Weights of a small transformer language model.
Architecture: LayerNorm before each block, attention and MLP in parallel.
Training: a variant of Adam for these matrices, 647M tokens.
MLP neurons of a small language model. Each row is named by its layer, matrix (up: input weights) and neuron, and shows model dimensions 96-191. Each number is 500 + 40 x the weight over its row's rms, rounded and kept within 0 to 999. Numbers have three digits each.
After each neuron's rows, "fires on" lists the tokens most often at its 100 highest values on Wikipedia text that the model never trained on.

L3.up122:540465461493457483503522482496518534395488466472602478501512432512581431468474515464546514537549480482493469529520454547507475498486475474623505430476537577541438487541525455542495451431524475455496516472516468469479499509511486515567490480525504523467510475504541490545527537474479487429
fires on: "\n", " Dr", "ing", ":"

L3.up993:477513524452492493486503497498509524440480541498526581495513543497531510457495484498465450524517515497469488466503524549524556533519474490491467477446521549497547509524459471602541490556479566542573487454549539436492460527526463497543462537491474470357502507481533564490402487488537526426
fires on: "\n"

L11.up1525:450517494538455397473486521492464483483584546578428532422479405530531517486478585460537488489499525494553475482590481445526572476478454540471484444456532471480476531428443527510515502497519518514484577472543483566472492469429447466548570550474519489474447501432624489578479517464485457508
fires on: "1", "0", "2", "3"

L11.up503:424492544522560460521530460466475538522556530420461470517468462479527485480476475487510398526528490516501479491480517462456444437538522465521455471554521517461453454457578532525474504485504454465505462466461456540564483512513515511510471559513465544512514473439422524507558515528455457502
fires on: " ", "1", "9", "0"

L11.up1230:502503475460496502458532437458484470512539494507554440455434556502515476550463512536492484522601474486428454495550495482495408578456531526557482516485511537489536480476554511511502503467534462466550480532486484451545435514589539478509448448460570493508454482475467492552537497483468520548
fires on: "0", "1", " "

L5.up983:490458476419519495553476492497468501525493458536510498459476512512531477551562507433565484496567517481459481481498509449529502516493536500550514529477476494546463582514495558501483465455536487515535552477443495486499467496496436505522505552522458556515552533451527475574463492478484505477
fires on: " that", ",", " which", "ause", " with"

L3.up294:512503482543514468469536526521512572558537480472507528516521550523497456514532480528511504474558571466527466465510478491510473488542536555564460482489513508491468385527439479494533417470485535552574531492448520482463479498499550484532483491449446532486486511483526466491575514493542432486
fires on: "\n", "ent", " to", " with", "l", ":"

L11.up1283:466412510527467565537477442512441531485550491467512456434524476509569493503509524449523486543512532528476506506530438493592531452608494529536468453485407556473504521439479451556507543445481551486559501522417544533491480464524446479597500509452505579503552434476463488564485496530506474572
fires on: ",", "2", "3", "6", ".", "8"

L5.up1100:529486380505523492516489502511543450493517438501495482524462524567532485460489516508526475523502536466482503524593530436447441505590503557571491388443504550453420475423507522451516442481508503576458476449492523534582552481515502513491502522532514543507553515495492492521482504462565402437
fires on: " |", " of", " as", "i", " by"

L11.up612:539526532504559455489508496510540452524455507511528485525530520467527531501510583476564530529533493509429471404529531497485527565484409488597525495531537522489485582489564520534538504452514472491475516498462500554543430426474420529570497520577467499525551472422533456577433448492563484531
fires on: "1", "2", "4", "9", ".", "8"

L3.up511:530502511499516528473476444484550556515507438516468546438505514476483456489571437533494444488512513450505497491525496452502522441566437460597497442524495559510492475508548505511488443401569553517570593445496551457454439558570459498547455464507419541470498566486523500524489529473496513409
fires on: ".", "'", "st", "old"

L11.up131:463516555518465455512529386555528450447545519486533454534456525464506441518492505510535428523518485482486496461539516489535483511610526490467446519510525470514479470485462431472514537446527505483469571584572583574515481467505444391518533559525514542441472519457534564545496436489543488541
fires on: " K"

L3.up620:543425573504572475503525507500507477485500477517538526470468465498526477465496504470532513484524541539517580461512420494483439517451531438576517465453580560473488465533531518546552478427477541567550530439448517480565405522506485421600457432523505418483538513461526435532494489454540512515
fires on: " of", " from", " in", "Ar", " Although"

L3.up145:520457446524572511498535527493582467517465401500490479498483476481511520537582469543520479529540558540511426462522516542551404429555508498507511442479563592484480525507490497579477458463522472476443535482546484485493525566476501508499522523537413523491559548478472531451441490477461542504
fires on: " between", " both", " Both", "pl", "str", " Form"

L11.up852:424571517468483500570495533506497432521499575487496490472527464517524527529485465555553485513543531580540534526583525417456552483484501460529460526471528512495431471458515529478465429515484519548516556502499485487422524506500498483519487536495415541435501508534577525543485446473507424448
fires on: " ", "1", "0", "9", "\n", "2"

L11.up572:501516498431531519501516428477530483467501492473561497497395481501486455447490545502463549551546503520509488535602500490473512519523467421512533439528441583574493504463509514564449433494542465466597524516509535557486528506481488525592474440498495538532433536515506500456490496442467513518
fires on: " ", "0", "5", "1", "\n", "8"

L5.up1080:459470528430559544548565502544477462513482407532550558460533453541533440490414532551523417481483469550489533469506470480460499464512442443487516420486537524493519498510519491497538393504488479486509499493474499517530448444505538533554475479463492590464510484476488528439485544530469499464
fires on: " ", "–", " out", " s"

L13.up928:422434496525526513545567456451454483536599543496539502475463553501483501494480502550466515518564444481499417549495528517526516513514606422532474513502433569536472523495493454500478456479488524495549516469527526566507502465498436530514517478587428534472496490516579479620442536470533472415
fires on: "1", "2", " co", "o", " Mo", " Co"

L5.up11:500502450512507420507445493528430470532498537540558479440557433480462507476465550406539527575491488502496499439527516556483464497546519451523388503452445506511473557477531525444531487433520545457457608481547543486484483480524380564548464545570528518499527478430425572475464512485531480480
fires on: "2", "va", "ze", "6"

L11.up1448:527467491468537462494524510532553476562449456545519571489470566545424508515507542473491526524526627580530508544469499459548563538469527471527418467489489474464475519461483477486432499442527495497500538499476471452572479476505511449542505545535503545472488515560488538562438512485503492495
fires on: "2", "1", " Sir", " is", " first"

L3.up1452:522466486488644444540507557495457511440462430455531552505437466485482392478479516459532457520521537551474485534515520467476560395490451499553469398495532579507517516548503416509551426476502478497481494464472585514541491451468471468541535490467544512483449509508529436444462500476522512503
fires on: " in", " by", " as", " first", "°", " a"

L11.up697:527489542542472538553522503624554502500496502519502501437499521542577512546531501462496498481587536559533403491507542598522610520470455449565472538483502536445457503509492537481513526569451519505401565593496450536481497443495481531510470472491438478504555535550549504520448529458505515487
fires on: "1", "0", "3", "2", "5", "7"

L5.up1390:493459527508468507506537532471496479481493478469526512466429553514500500402490582531502537458507480499518521475453516414431510540496459450463454502407515506492548465488521499517507499441423508542481492424495412596514419482434499531434573501550555543465493506490507459467527465445514519560
fires on: " and", " ", ","

L3.up1456:528474535482437561499476523518529429528462456491499478456506472510580457518554461509511472564527528523503422477481515560471480480421533506595491419398495585497519481509525461435561476492527558514497476365588513480490438540476421488501509528544509489451427484492509458504427441468530490491
fires on: "\n", "5", "-", "ong", "W", "ide"

L11.up493:474532478441477516598511511486500444478498442500437517530435488531481469444467570443497491548506444495447521458514525516483468519479443533452437475500595561518559518445457485492524509542486496524549453473471530474534535529501482466493523491504502489521607471594498534487483492539502436493
fires on: " ", "1", " r", "-"

L13.up906:464415578527549497528458503455561440448515499509534496463432503523467525470449503471501563528477535522560519457482570572460495521495497472529465459526458482486517556428493515523430472484487504493565520469533584480484541528580502466480449575571461538439513469515602487513513480509497562472
fires on: "2", "5", "1", "3", "8"

L5.up1194:466474549530427531522539430588482449472517519462445476505515570546511486498500482476444522511545473506565481504446489492571543528492495523507435524444453495604556491459458536538505548483405468564396498456525436517588424497515545488458473515541494476491506573436520504522501478411467447414
fires on: "0", "5", "ed", ".", "ab", "ing"

L11.up1108:472493462487513548510520515450513524493566543406511535463462458494489533497505514467469499513525538515500553445475485528474467558503538549466488500448490475544493445429529526504533522506543503531452471458446536463541461504552428477473537460506487442526502510439561503460482552500554457456
fires on: "\n", "-", "5", "–"

L11.up1524:467511507492416515528526452555492416493470520503482503490434521529516559503559580454507533521541560469530591443457553510490563496560454477525489512434511490539474469436456603504569499415455517499480556538484504536556482545479438468428507467543459523388516522501535548457490469425468481458
fires on: "0", ",", "5"

L5.up160:536476488451463452502463501480503514482502468473584487477489534514551422549522457477486488499489571499427479578414416476557525481564527448499454461496524521532443524482492506455470518464454527480476471536491467537550457574577468474541476496436473565452457603473479535528457494468517536492
fires on: " ", "\n", " any", " great", " Every"

L5.up744:440522585455563517506469507542557507466525498561514417507569518484514481458496427486498523467458501507479513464534521515522449569478483493558516516505581449448552514466536508554526554474454520525538437469516489548508503521555463434459506499545526488395542536467525525589458449458492500490
fires on: "d", "p", "-", "f", "b", "m"

L5.up309:523470462476521520564477482509508486435561441452502502496503464553437483512522510480534525504532521496484536468483456461526515490589554500481492440526529560443480480420437486509412510405429460490469510564518483458485444509483471436494449554484514470556524490529513464516490508523533466496
fires on: ":", ",", " and"

L3.up2:481440533493534505520513541535558529453539408490528521565469492566471538504561494473522565507503503556441426497444505527530484517547506471543504396468521495542538526505523475459556463541566550518520499476509500415572476471545495450522481479526490486488490452480508511492344504487522467491
fires on: "\n", ":", "-"

L5.up1005:535558417456520492530527468503586533488497516435492519444477490555460469511501480535485529569490612581465446433485418517516443454559490502540530428441494486485527502422508541489513577477526498517537449444403410482510503541542577489485487526478546521516548494509467492469506470494426494438
fires on: " ", " and", ");", " |", ";"

L5.up1414:523479446538586500507533479532486512439500518531511501460551552471502502474439541555554513481496454490518481515526497579526553552560540483499452516423431474507548435415511545437445516497495588526486455453430498502474477502514471449488561525505506473436524529484513563545405475474532507471
fires on: "8", "ob", "ud", " of", "ty"

L3.up216:432445489481496559581458475488540544484567466521518477506536477455477523496522418512536481453490547479440549437549512502458540537593542542447498456491492521489439548476532505511550446511466461541509443516518440529665529485514471446500517547510519531460546492529567478458481465509445451491
fires on: "s", "ed", "-", ","

L5.up1312:494480455485528531515502458582505491531532574486505464478464469495478401443499455395497426458511499583471498441438440542554464542456564495479440464474391476525556500445565558479442548525474493489540518521562507535527438569527496406443562522538473442580407500424574470446473528441477493455
fires on: " (", "-", "us", "ing", "ign", "ic"

L5.up211:494410550501505441492543446528439420566486525465526604482526546574471515487503501526536481449529486483400503506456491566477583509473505470556491465462469539535475528536547446539512505518475546451499520464535455488531543562535491496538488545505454499494446461500491529421472547462453446430
fires on: " ", "'", " \"", " most", "-", "^{"

L3.up1338:526523490481516507548467500570479516542477470540512486490477496486585430486545463468544541537563472503545483483474502503484528489536444472534470446482525549475469472500490504532480433468484505471451546413467501539559517468492463495544525459426510503485539488516484483494464444513513489487
fires on: " first", " fl", "and", " in", "0"

L5.up1191:529473462525504478529455510537588560473513452525553501529514514582509422445536600515488487560562551536438527475486501521485498515502516436466502414517480563447501463451551505462477446502477472514555539441525498456568519480444563484514555522543447507514587475485471512470486517526522423485
fires on: " of", "st", "n", "on", " by", "aly"

L3.up354:504497495509543483544570436553485490554509602532566492493474437464580499455497525481504511481545497502458512439391477515551472597459499399523430484426496536558474526542534543515526491504437506559520588468515507560478482526479378459514472431526469516500549550472590490531493494526508503516
fires on: ";", " but", " However", ".", ":", " and"

L11.up274:492497453457559470524561477462531466424497471493557521535422529535508483467541619460501516477553538489538510508516503491429442554524500474492519486455431507432500517562536521529596468464457443513465565444504511532488502506398539461500490458505524538496506529439489504559480523483502481528
fires on: " "

L5.up1514:535449457490478477472484498557484463499467496493578493458586529436512521510544442427475538502508574496507435518488502559519436509531534500498532481446456460513518562507491485524494425449550600497490493471538528490542557521502468551478524486553467468417513528419464499452525508446497481480
fires on: "1", " both", "6", "2", " between"

L3.up490:517486491444540482536542505476464495534508459482513524536475470476430469486534419555541504500474585458507498492517501394533479457512568534463448469497448536466467492541477520483556482473447526489474548523474460424488488531469454561531491524469416523468533497486485463474558488534522498467
fires on: " to", "l", " into", " either", "ual", "ed"

L5.up21:572519500484490497545566517580447382444512522569500493451500563542500474478470442470498443557580531501557511507530477461532479466514391490547442521430487452544505529489541524497540466535482513472491493468574499544530432516551493456584514527552495442501479549469528533520489499536560489446
fires on: "-", "|", "og", ":", "Ad"

L5.up1017:458474524491474488515506541521485472507476555448505417482570498481522464515476512509510520512502512577516508427438511488559534521566524513514484551478482503538529555467588565498507514463436487488514476454479523529493385432508499491468490550558472559513467540493531524570508497478454499499
fires on: "0", "ological", "5", " an", "8", " var"

L5.up1209:478462465452511491575500488517519537481481516494550515442495390516519502518529473504519502509478553597407470480507496471438506492475551494494434473463488545504521507496530572511510503438482465447490499498487475494535495568558518538538527545432445503421503483479443467528504497495526632402
fires on: " ", " and"

L5.up1187:488459501509531502565483492526507522503593522468495467546491480526487444456477498530491529516558595537486470484435464531498490458503522527512515423464537508503511439483506495511493518460518533502505547492436537518518452514418477491443514487541523534533525459527607481467408517505536459459
fires on: "-", " -", "our"

L11.up1410:430483520506499369499563476528557551577479549461555478457479440474539471465510564398494448489535547597463544482570498515485502585501571476513518446470447505511518498484448463501579495523509468458504555491463458551543432430497471480549571559518518476437473503478537529500532481454495500505
fires on: "1", "0", "9", "2", " "

L13.up198:462512485492575411495551513560528481438566468509502464457420479478539465526558554502482509547441498534457482540495489531489537545501513451567554475477515563535540511439498533546464456458494493473555567500540591552488519487465494452554493539495432590478519505420542513548481535543487454466
fires on: ".", ",", "0", "9", "1", "7"

L11.up769:368548522490524410550484481541526495468567464517522475523518488570523532458447422529503535517495498503425554478503567527459506511474499403481567438483472501461495496525552512521543405482496505573603434531468511461527478472471441483506504540543472505434572543552471530506550475456528479479
fires on: " ", " Good", "-"

L11.up1318:416548500466510538541508476582438530530513444505424546428539451483494524499481513550495529533550503541400532489479504552518559583534538453482555509440454497456518544426477514462487524538496479506483519426472502532498344473461524488545483568531503541448478523499549520470503492454436464587
fires on: "6", "5", "0", "2", "4", "7"

L11.up1190:479546478495549451435521535536471495534598470479566462475463487513536444437553554517508492538510488575439482528508402467468525522469516513486513482515491520558475474504478521560472456470418509491535505514508580451576480572515460483553503514488540551465465490455572529468469498539495499458
fires on: "\n", " (", " ", " +"

L3.up557:473467561462451425472531407500528457493509498526503471423492459472548500449505514523500480541607509556435529522539483493461488431512485518536478401475540574486535517487535462523455467479472496494545499455502494595520436469433459495506492531578503532513494500494512533534460480485503495427
fires on: " ", "4", "2", " September", "1", "3"

L5.up783:532476493421532534558523511627520457450519447545459473519527427579532414504524462546481525512539471554424493538521417503433553494498432452541461448519584536478522519474535472498506489546491493513594554490490528519583470574485508487505475486582504573499491514543474463582477538521453410445
fires on: " ", " and", ",", "–"

L5.up644:505499532507566487474585453499531441480509495455567480502556466526403486408516500489506508521523495455528587442549494515551485587535514450480513457450478576407522472491527477531483469544480502461456476477483458481490496599513432509499493566537490468529511606548504520529461491466528431489
fires on: " of", " elect", "s", " |", " by"

L13.up113:422499543577436511495534443520447462410522564411465445494487485516477564526581491455493549575498518529501520464437477482474526491492499485510467448462489499516425518490518477495457500521500546434462543510532500523461438497477482556473547599562453567400504554489553462460442518425462433498
fires on: "2", "3", "1", "4", "5", "9"

L5.up761:438504498472559427467564463525528519494565546475474440513503476527503431492463542531488525510516502600517504507489460552420492533528529454456510516450476543539441524525462524468524479409534532574542485487479620508516428525437464500478501503478533519490529460409496489475539500441449522476
fires on: " ", " (", " the"

L13.up1099:500495524446509484512446501536469537426480467504552516564459506569505480469427487488530485518490464544444458545524484436428446500489542498534537445498460564557484491508501449561502427514459498435521568540482524559503486548529501479595484496476536434493525513498573512519462540481528531510
fires on: "\n"

L11.up576:423555532519498473576527517587511523530535463489526411449470542518474526475499511499493540579440510522475510467456500505474532496472427423473529505540480447466450474511506521542522479420519515585580559467510527483530499524454526425555513530459524597400523546475496489456471438495524548472
fires on: " ", " and", " but", " tr", "."

L3.up1455:473497506527512459525465446459500544403529534476519508492560497537558466474474515544504485485524594481505492414470496498523466498504492537477479480500516559479480572472505472476564443474533544553651423484448583500528486533515496513495485418487492492437507573521538491463524523521558480475
fires on: " ", "en", "an", "ater", "art", ":"

L5.up1448:417444517519555458560571493494454470470521468494535536511504500536506479511509460501536426523512522516481540480529545466541473527497524548464478505495479524480506477564485536532475492561468516433424516504513470413459511492467509477567514481492495515506507537487414541543534550470481433442
fires on: "s", " of", "as", " more", " the", "ly"

L5.up1411:496468535563548435547575536541473542528561523500532511494444516592537547520477470439633522577526471477514510509500516584462569524512524423504462489518462446498442517526489475423460506487498505467479506503527488573488470499497556511481485474541432539508541476470576445500507491524513465506
fires on: "p", "s", "ath", "3", "x", "2"

L13.up1067:521422448544581445529552458558555432535552501497438498507528508463458399424452500469489545519546573546543509361499460513499491452497489448527541464460544578464496467446536561524496488488514539541492482492497523540533562505416521514469535437569519582442598532535520530551511550481466485484
fires on: " in", "-", " In", "In", " of"

L5.up596:436445491483530576561456409480432504500559487469522485543491437487522506536504512424534469511527516469428460420505509499591517503516532519561447516464563463530577441530503442485500529537481535477512500552463524481533509540532481523537450484541513518459508521443468478514522547474464422512
fires on: ",", ")", "6", " district"

L5.up570:482516513424459437517563465565518443524488553593538540517537528497522348443515505522517515458550478523458557484500514571459486516456405445523465440534498499506477480500481452494523520517512516490555473483459518466565505493441488539538533567510542481404496497530542547463431511507530479418
fires on: "1", "g", " G", "e", "8"

L3.up1113:574516392509500526553516419570531489562449457483534548489525582506518544483498428449462438415539544512448534480517484458541593496489526445555492399457534576494496495496543457522583475550467492507491401537463534472503485579516487495514498477491418458492538517537467488453491484519513472424
fires on: "-", "'", " '", " of", ":"

L3.up1153:538446507527429603602501522501530449505499491565463484465508535525492521513528552439535495510537478502441499439553504541469369567489514518500513449439508560556491552482446549507479493497443488532486575429486430489510501480494566490541524560568435497514503512443491530492514436493476446451
fires on: "L", "R", " of", "per", "l"

L3.up583:462471544471516471504489462560508489441572497515536458560538469535520428536607446462491568451527492454505487476441488469524485542478529468549504527514516536525478521506524620481531482449478521526543570579501477504539530461478395480505487525509450492454587554472498476583520517509478524518
fires on: ",", "s", " the", " that", "ou", " and"

L5.up307:522478466504510444487460427476491536567506432455465513505508485489474478506547504452477543524536496538476539517464526486479480490471493491513474489480500543515505483484495560559442546509458460500560532513419473478557477555471507518596540519537552554468470494558553445545485506516447460481
fires on: " of", ":", "4", "3", " Real", " |"

L5.up950:464459573518569545482541438543517494426539499507544507555467509489545478505548588535431542489515480468456458465476473553490502558525473452475536538461522434560501532434445491400548487436560480460539465501570500490501492498542553506493463523549399462448538541461554522544577551506500497467
fires on: "1", "om", "9", "qu", ")", "8"

L5.up1110:525459478519544477499548508540575443572452585532460518513480491495474467477543532470512497479602454532465446468532483508462468503510473461512531453477498550448491523444585513537487412560461506574499443543509565535517495485467482506568445489554448502512533510429517520507462500492473452412
fires on: ",", " $", "1", "2"

L5.up1522:462484487498473448485505492542519473478415521502462530531629574487457460533467445509566475508543522564497471491512524473494520500478529521521476505538486498507498523499549531517428434464472600539516474529401550508529566519489469487523549481497459545491565595467542492513509534418537476496
fires on: " |", " Win"

L3.up310:565485457499561516500497445545510455482518412497540478451506499453481536585500540511513488508500547482504480500519533512578535462539499437513494475448494488522550418444585578509489453455494476485478467530478579470521490428478517462525478530504454455483439560470469554500472460552487423456
fires on: "9", " of", "8", "le", "am", "is"

L3.up748:519534510481403542540562505453478467487500461582517454512447496597539508464499520488496536477538540482453499474527479580529469560449491466545546469460490444478522490425484491523583493525497540543452432497593597501625554513479554459520483520572528501510484536484497494545465559469506463512
fires on: " and", "u", "t", ",", " of"

L5.up163:493490497548467558507575467475492511529504461559563528463493492519469475482556540502509500556468518558426462499561462567532525497480507552552517462490502487508537493442458559521515493558482573443474519579499470487534465518421487475506422491583522525483477497536566490423485519485467545447
fires on: " and", ",", "-", "b", "c", "ro"

L3.up125:536472475465453500559568472477545468545561490519529527524542478472578485493484493487485469437489541521477554495468528482415517507530492450477439518466428545472459521485533486527465458525536494484490534467507495488536476513519437466522439500480467419469513565462505517441466493578452404490
fires on: " that", ".", "=", " have", ":", " be"

L5.up1073:543502509488525523480504483451529541501503509475512474504504545571486487430474502461481427424513480488486530492475510522501509468518492431526480499482569550467492458547519505513540524513455537540579432487490515497501530519470505440531503456511452427480610569505463508482451563491453515481
fires on: " of", " (", " from", " at", " by", " with"

L5.up112:543526525534455512550516547534470430446546515496485496498461507492425529457547455484528554532525485525539552486482511460578424486457552501496487525454550462403512465481480525478454479450471490572495448464508477517529450480419447470490509565471507440440466522474529495479510484469543510541
fires on: ",", " and", "rew", "off"

L13.up154:488497537446496461468501454476520500400465525471500509566514547515506542478501500510513446564475486512523573505528547477552552582546529547562504544458586457471489476451420502488422459458502482512498543588442515521497417515448484465535475511512513526482520479512495566587491505488527512507
fires on: " St", " st", " Bl", "B", " K", " Ch"

L13.up1513:471509453487541495452523473481543504504505514447465470523414530439498447481538515444481497552532474534512502503483518490477509505494553439528414508501535515514492610486528497514447462511500464477538548439449515487524474497552528428520472520514545554525514538507511467618549560535502513588
fires on: "1", "3"

L5.up1123:430468530475515531563547489511487478416545465539541461493535512499526430491523516511502442520504451533449479487539457583464561475474418519492481452496573492460543540491454501480462487507499456439510543498514483494513494490489484532554550556534472513471486498518459510549494513446485582476
fires on: "-", "–", "b"

L5.up1109:481477500456496468470583500509522510517547503503536534482501515412559441421524517533485449511515494461447447448490492475463512527485522430504490424478506504449538478429591483544496513548514484470628465512537560560508539498453499499517570463565470440518510571448474479525420504471532487327
fires on: " ", "'", "1", "\""

L5.up1490:516507492465519504492549479515525571483528482514533454504468462489507431472433584464485537470557522538426531493463429503492540577472518451457475561460490455436521517451500518484540514551436570483487381477480475487540433474520514488448504475558436526495500490477540453467580463423472492472
fires on: ",", " and", " to", "ar"

L5.up775:466462549455506505501553504511583476487469489509532542423512542431408457539541505467516504499507590551435498470548465512468486584516515507478482453429496543470546581521563493407515513481456523490488491462524475476477505507472464539551562557548420496491546449434466537601464506429492530465
fires on: "1", "3", "2", " in", "4", " of"

L5.up1006:459480446496499499541529539487470486485556544501499463453613491515514478508492526460476544481482490521503469430516514452452437475525455465501449461492566546518555567444454498479496484466557473515528577505504553512505516539477445456536496510492494532446573520410513505481517513479526522485
fires on: "1", "2", " he", " ", " they", "0"

L11.up151:522559362416556486440462502489565428512490486484528478535505561530531469492488513499573544548504537531448486445545538476554474557518435488467500503426567535515486494463492555467535433489468553561498459557490579432550468528434512513611437551494513496489583499481482547466525546508495467522
fires on: " ", " of", " the", "1", "2"

L13.up24:549530508471490413460520511566535513529528416515535450482547527456521435435467538483484494469477525537487550488495507483549566500443465481486494447492491488507558465464515427496480454411563477486572434489465519545595525472537464444493512436493562421488527506521561511495460450541481492509
fires on: "1", "8", "9", " ", "7"

L13.up1325:576447556504529464521537480541473519518465500495535439485494620497397469472508531479535495520545518561557463509504494498495582523433490509521504533488522550436483529465510546559518478507488562381541499483471500527461489521527546443483511455424523486514532587390591454509480474468525473532
fires on: " ", " an", "\"", " |", "."

L3.up857:385473512475518498487464490462534437485499545506531438587530523549531427473470574563451545425500506517496561486435531444492481484499522484510494498530521553556493544511477525518535434466528449508419478501592521566574483482521470450494527569501463417523548512493459490569455530501491505514
fires on: "at", " According", "ad", "il", "ay", "as"

L3.up834:539451537496509493460529566512546478489483473454535534513429446539475475555536488550480445567546447469509511473573541462566500464498517470605480467510525472503474540535512468471479448555515498457461485511472504471585485515510519514602508484483486507519538560453475479506537475509444475478
fires on: " of", "as", "es", " des", "l", "let"

L13.up1285:462515526486581403498499426461506489485475500474502580464559485527557444413504500502508512498497506555529485548418460534505456498546516480524539417453496582495531542479462462570490508476475525499534461517476501482558451570548506496605506517532472603486474528473426550519454466438547595475
fires on: "-", " \"", " ", "\n", " |"

L11.up141:552490453526526522574425498556572463496576516528521468488459490553384511523509528541547592497520568481483447477485469461555471526477538424502509494437602479443483466476453558425570487464424518471412536512435547492514490530489467479540527485529450517510513548525484503514416593514512495480
fires on: " and", " the", " |", "-", ",", "s"

L3.up831:482491526476475478517530504516436451465492505439539526505450501563487428461483500382498511468513446550484459520553508522514486555441514402554485444507531518513526531507559470459540507516445530454521490528553552560551457502446480500476508476501487466515507553448527549494427453533486506435
fires on: "1", "2", " (", "3", " I", "-"

L11.up319:463461497419555436472613465521541522512504481490529529491448502468554558478508556524517482509580501562439515526560485467511431467531484509449520414430508584502455485535527452560492498495547520511582458464509511522501465472452452516528461540548510462503567514598405472524514471461421437462
fires on: "0", " ", "–", "9", " until", " since"

L3.up664:496506487432483451449516477514515469518533571572542441513489528505541425534529503539470511509528547607436589447428487510548470519439496447531490426451541502528545507538474518516524490517459474565491489506526556488468453479462464530541490507492507537430553518456467544508457527426578511447
fires on: "\n", "U", "H", "W", "h", "E"

L3.up50:482476436539485535520528462507459466536490475520521506442569517558504478486492467484480504457507508480497397485528495542503537558523523548506498465505528543483520522449501491495511469464527549489582530447561503446456470468511488518485527484480478487423447598501542503532434555550471449434
fires on: "'", "-", "1", "Q", "2"